Part of a small language model's weights.
Size: 8 layers, width 160, 5 heads of 32, vocabulary 512, 2.64M parameters.
MLP neurons of a small language model. Each row is named by its layer, matrix (up: input weights) and neuron, and shows model dimensions 0-95. Each number is 200 + 30 x the weight over its row's rms, rounded and kept within 0 to 999.
Before each neuron's rows, "fires after" lists the tokens most often just before its 100 highest values on Wikipedia text that the model never trained on.

fires after: "00", "02", "01", "ir", "ic", "ol"
L5.up281,191,173,106,229,169,230,168,224,208,272,153,174,177,145,180,182,205,246,221,212,180,258,225,204,213,147,183,258,200,187,181,181,201,185,224,191,209,234,211,131,140,202,176,215,207,212,195,152,147,245,236,224,168,213,207,237,196,218,156,187,234,206,227,205,275,204,218,186,206,184,214,203,202,184,237,192,177,181,229,169,219,158,205,164,181,203,260,205,178,263,161,189,258,195,213,232

fires after: "9", "d", "7", "02", "r", "g"
L5.up277,183,218,241,214,240,182,166,210,166,195,242,248,236,191,213,185,158,190,259,221,210,211,178,190,163,169,151,252,198,241,153,198,113,170,188,242,169,168,162,251,224,241,233,248,206,215,218,209,160,188,167,177,184,223,221,200,257,194,172,144,207,225,197,225,188,180,170,218,229,195,176,220,175,146,146,182,182,216,214,172,203,199,159,164,218,206,232,211,197,176,226,192,168,210,166,192

fires after: " a", " s", " f"
L5.up274,244,247,195,185,133,143,201,188,222,213,219,238,220,230,208,253,245,225,185,178,156,150,238,180,228,248,211,188,241,174,261,210,172,181,256,202,220,218,219,223,212,191,175,216,186,184,169,164,150,221,220,189,182,215,199,227,184,215,160,185,210,189,192,193,231,236,227,194,188,207,205,202,171,154,181,240,204,166,182,200,180,174,201,201,160,235,151,208,208,170,238,226,203,190,187,229

fires after: "ar", "l", "i", "igh", " n", " G"
L5.up464,190,204,214,184,216,206,239,227,259,176,158,190,210,196,150,164,241,241,198,196,186,206,188,218,226,188,216,151,172,148,171,175,262,199,149,174,207,147,197,187,191,157,207,181,192,170,189,204,236,180,241,229,206,217,177,161,163,291,147,219,207,198,188,229,189,211,234,213,192,210,186,202,212,178,239,219,167,243,226,184,192,152,217,160,216,183,192,228,176,189,204,150,161,236,200,210

fires after: " R", " m", "g", "9", "R", "us"
L5.up73,200,206,256,213,211,164,213,193,180,186,209,205,208,200,231,245,145,225,234,191,261,197,160,252,204,163,238,239,235,204,196,211,192,174,241,172,166,165,219,254,198,250,238,170,181,167,182,218,217,192,228,146,193,211,227,237,212,225,180,152,234,224,236,161,206,170,218,220,186,198,187,211,244,234,151,205,168,201,158,228,126,196,192,212,161,203,167,206,180,208,120,212,235,166,169,213

fires after: "c", "iv", "on", "r"
L5.up86,230,219,219,190,202,214,154,205,221,197,150,232,194,174,207,224,156,209,232,192,208,168,180,181,218,245,225,249,204,206,226,170,191,182,252,201,133,213,213,174,205,189,150,219,230,166,200,189,178,229,218,217,183,154,186,196,203,181,221,211,222,204,205,283,217,168,238,185,200,219,216,186,234,167,208,119,211,208,208,178,251,195,147,162,185,167,226,154,223,155,177,159,226,210,161,185

fires after: " s", " S", " a", " A", "s"
L5.up111,203,253,258,202,243,205,208,210,191,232,231,169,207,259,166,198,187,189,235,241,175,212,241,222,208,211,176,203,193,229,179,255,201,208,246,178,218,267,201,198,195,166,185,147,147,231,191,215,212,140,263,197,185,192,158,201,193,200,197,221,215,207,214,248,208,184,200,134,158,183,252,236,190,148,185,239,151,130,200,185,206,207,197,228,206,259,193,237,235,257,187,179,191,233,192,205

fires after: " ", "ar", " l", " L"
L5.up563,183,232,173,221,240,202,259,204,175,204,257,238,176,178,224,214,201,191,230,228,192,177,232,202,181,255,175,171,191,212,197,139,156,205,180,203,229,225,204,149,173,194,199,210,222,197,169,176,262,175,207,231,180,196,170,224,249,187,199,182,163,176,225,222,176,175,204,208,160,163,227,193,200,141,273,215,171,219,216,151,201,159,209,197,217,231,162,202,233,231,182,155,203,239,176,182

fires after: "l", "ar", "en", "n", "an", " N"
L5.up592,172,188,243,223,252,257,133,256,207,170,174,139,202,189,223,197,243,209,172,171,182,162,186,197,225,230,191,284,251,172,164,237,174,207,183,192,254,179,252,176,239,198,201,155,165,192,204,191,202,204,207,244,216,152,197,194,230,240,159,195,202,229,230,151,196,192,210,187,175,209,181,193,218,184,236,159,179,196,248,242,166,233,203,211,216,178,216,202,231,181,215,134,238,225,209,160

fires after: "f", "if", "ate", "in", " d"
L5.up476,168,174,193,229,122,236,229,223,213,164,187,189,209,207,170,235,283,184,222,211,197,178,200,214,190,177,121,190,165,190,179,156,209,211,260,214,225,164,213,205,166,145,161,167,248,202,173,191,237,203,194,235,208,222,201,236,171,225,218,208,236,151,226,264,177,202,203,263,169,239,220,249,242,216,208,230,187,171,172,252,208,226,225,172,193,211,220,232,217,213,139,193,211,230,199,200

fires after: "s", "al", "z", "n", "an", "i"
L5.up338,219,193,195,215,203,237,236,173,191,158,163,183,244,174,201,181,206,231,220,167,218,178,195,197,209,222,182,172,186,129,155,292,151,199,191,148,196,223,223,203,197,212,200,189,197,216,175,210,224,203,177,215,143,212,231,205,171,196,190,202,195,235,220,189,249,248,217,211,153,239,200,155,229,271,144,159,183,157,217,172,200,213,236,192,140,224,217,284,220,230,192,221,189,194,178,192

fires after: " T", " A", " G", " B", "g"
L5.up46,219,197,180,138,219,232,219,181,151,192,185,176,212,141,171,208,225,191,163,183,180,190,220,209,187,213,236,219,248,204,229,232,175,222,279,181,172,182,182,226,140,210,206,171,207,212,215,176,241,217,233,231,191,170,224,198,172,251,214,225,198,154,198,189,230,224,214,215,202,198,177,190,206,177,135,241,188,185,170,164,187,179,173,201,182,219,277,168,175,197,184,220,188,180,203,197

fires after: ",", " B", " a", " b", " A", "ly"
L5.up437,202,194,199,196,236,203,178,118,213,188,193,176,201,220,152,203,259,190,190,228,226,223,248,234,226,192,204,181,194,227,189,284,171,264,207,189,199,176,198,226,265,231,184,185,227,236,218,226,221,210,205,213,220,176,192,190,204,242,231,228,187,215,184,202,262,193,185,146,153,164,218,111,188,189,228,210,127,232,201,193,208,150,218,196,182,153,204,178,208,189,223,201,203,221,235,203

fires after: " w", " s", " a", " he", " wh", " He"
L5.up15,205,210,194,208,203,201,182,171,290,181,237,206,203,187,206,269,175,214,210,147,177,193,227,219,253,182,231,177,212,233,219,193,165,217,168,159,184,195,230,205,176,196,189,177,226,185,170,209,139,231,184,157,201,111,208,212,230,256,193,201,274,152,204,213,180,202,214,177,154,194,255,240,190,243,245,212,177,222,192,202,168,151,199,175,206,184,192,192,212,167,202,185,177,234,207,248

fires after: "n", "u", "ov", "in", "r", "oun"
L5.up602,203,236,192,189,211,203,161,106,166,215,222,225,231,202,218,203,192,205,208,157,244,178,185,178,194,200,175,208,201,159,152,203,173,224,211,172,216,211,212,181,215,211,209,197,173,177,172,216,195,197,212,232,152,190,130,189,177,258,245,210,160,218,269,183,233,207,164,184,163,213,158,186,234,148,212,241,194,222,227,182,226,249,201,206,236,198,174,169,152,215,188,186,214,220,222,157

fires after: " f", "ig", " F", "r", "F", "u"
L5.up224,141,234,160,205,200,232,158,195,197,224,242,160,185,185,204,170,250,214,199,165,200,193,225,171,177,183,129,221,203,149,213,137,211,151,165,195,198,170,204,158,255,175,225,190,217,160,196,218,202,232,225,231,216,199,190,205,201,234,187,210,232,179,227,161,163,175,182,222,177,184,199,146,181,187,176,204,193,183,236,183,217,193,174,217,184,209,109,170,240,197,157,234,172,191,215,257

fires after: "ou", "i", "igh", "'", "ant", " c"
L5.up68,251,207,222,222,191,197,229,209,158,247,223,195,222,194,211,124,223,207,194,219,165,224,216,241,185,188,208,216,203,190,198,211,234,121,253,242,267,171,194,185,186,204,229,183,190,231,199,201,225,194,214,249,238,176,210,208,200,186,152,192,192,216,244,256,221,207,191,212,197,233,190,175,198,185,254,243,197,225,149,213,190,178,189,247,202,198,198,193,160,209,192,191,186,218,204,275

fires after: "ol", "th", " L", " l", " e"
L5.up287,127,192,237,239,239,221,230,149,157,206,211,197,186,183,192,189,208,172,186,180,208,176,185,195,245,187,204,174,216,205,180,163,158,200,214,187,223,197,125,170,196,179,189,203,193,195,191,248,161,210,212,173,222,142,173,209,193,217,161,200,199,166,191,212,253,174,237,156,222,211,203,242,225,160,213,160,162,215,222,139,218,229,194,186,215,183,221,190,147,207,208,212,157,211,212,191

fires after: "b", "o", "e", "l", "ep"
L5.up200,206,208,228,205,232,201,183,167,180,244,174,198,151,182,167,227,245,223,215,215,210,247,195,189,236,213,139,159,232,193,210,130,237,175,231,215,224,209,158,120,207,231,254,168,215,244,211,209,200,189,129,178,185,178,181,174,171,212,256,163,212,227,228,178,206,242,205,174,206,197,200,168,221,137,256,214,190,140,213,162,223,210,224,181,235,175,224,160,210,198,258,197,213,253,228,221

fires after: " |", ":", "1", "b", "2", "e"
L5.up393,205,191,195,207,199,200,160,200,186,206,210,224,147,180,229,228,204,204,220,209,197,219,177,174,231,201,214,174,191,239,210,203,159,217,199,241,204,216,189,268,183,169,222,203,201,152,181,196,194,242,194,218,200,168,237,185,177,194,144,204,157,163,234,186,181,230,195,217,204,213,213,215,183,250,213,188,151,232,167,193,156,195,194,192,225,137,277,179,212,211,165,256,242,194,225,220

fires after: " a", " o", " ", "3", " f"
L5.up376,206,210,225,207,197,172,184,185,217,178,189,254,239,178,224,236,196,182,232,209,200,191,160,209,255,185,204,190,211,232,232,244,215,180,214,233,195,196,206,231,220,131,198,182,195,194,219,148,226,232,233,204,206,166,160,218,196,230,173,198,221,198,215,211,202,244,257,251,160,161,212,198,231,157,217,124,192,202,193,212,180,162,219,199,171,256,189,281,181,164,160,179,242,162,193,190

fires after: "2", "4", "0", "5", "e", "3"
L5.up381,179,207,212,208,190,202,198,179,218,207,209,208,148,223,132,195,192,232,210,241,127,185,213,214,200,225,183,208,182,193,194,221,216,165,162,180,193,223,292,173,224,205,183,220,202,189,180,210,211,196,211,199,135,186,238,237,208,203,179,278,228,212,193,214,163,154,213,217,252,224,273,161,188,189,173,223,131,215,205,205,154,200,217,220,188,140,207,263,230,211,112,197,258,184,194,198

fires after: "ist", "ec", "p", "c", "i", "re"
L5.up547,216,208,182,212,119,185,207,190,209,138,205,229,255,181,209,267,219,169,216,170,231,243,220,217,167,162,201,213,206,172,231,245,147,172,227,144,236,207,227,142,217,242,206,226,145,205,188,239,215,158,173,231,204,171,140,213,173,186,192,200,179,189,221,210,185,231,211,173,220,243,236,268,160,159,223,214,197,204,204,215,147,181,136,231,275,217,175,215,198,217,186,172,194,196,219,172

fires after: "b", "1", "2", "==", "f"
L5.up249,148,203,147,173,233,179,157,200,167,174,166,228,216,233,205,238,173,203,177,217,205,215,177,139,253,230,165,262,235,183,187,264,191,172,164,222,161,141,197,166,134,147,202,246,260,205,241,223,170,213,186,233,179,218,166,176,212,163,197,228,203,147,230,216,164,164,222,251,186,185,179,200,139,184,196,262,202,199,172,206,193,209,162,178,212,194,215,195,187,171,217,228,165,186,239,207

fires after: " ", " G", " L", " l", " f"
L5.up352,210,206,211,166,238,104,224,198,178,188,251,220,216,167,219,181,204,261,211,177,180,215,199,184,188,236,155,184,228,225,172,229,173,168,255,182,257,194,229,194,235,206,243,150,249,165,215,163,236,166,152,159,191,204,191,239,186,210,200,257,199,175,214,166,220,211,267,225,217,171,173,172,188,178,197,193,217,159,144,221,204,120,167,165,222,200,208,211,211,179,207,207,200,226,176,139

fires after: "ic", "v", "ol", "ver", "os"
L5.up283,184,232,177,252,170,219,229,160,229,275,202,205,225,168,212,198,251,195,195,260,181,192,140,218,155,164,213,231,225,199,250,170,209,171,214,241,219,196,210,170,145,185,200,202,290,218,208,215,133,222,182,220,254,185,190,152,199,275,216,143,136,209,253,232,222,232,218,166,203,179,220,206,180,179,235,167,235,174,156,171,235,139,217,174,189,191,162,194,188,219,223,218,209,221,254,210

fires after: "os", "z", "av", "s", "ac", "v"
L5.up411,182,175,205,190,177,213,186,141,178,211,129,141,189,217,240,192,223,187,167,199,184,256,224,195,246,247,193,156,194,227,224,203,201,187,232,165,200,208,198,187,178,261,212,161,145,197,173,157,141,252,209,198,169,223,213,233,186,217,211,154,132,243,202,215,182,228,247,225,168,171,229,187,175,210,213,180,196,188,153,209,233,257,173,202,145,218,193,176,195,222,180,258,171,202,214,210

fires after: " m", " N", " k", " G", "L"
L5.up235,168,151,163,213,231,178,222,250,153,192,250,177,189,161,244,218,147,220,210,177,220,230,215,160,228,188,212,235,222,204,183,177,206,193,221,232,155,173,251,190,203,252,202,240,235,169,204,208,221,196,213,180,204,212,235,213,164,209,170,155,226,198,212,195,194,172,206,204,215,229,189,182,169,214,166,203,253,181,205,163,215,160,217,172,149,193,216,161,211,162,155,239,224,184,240,240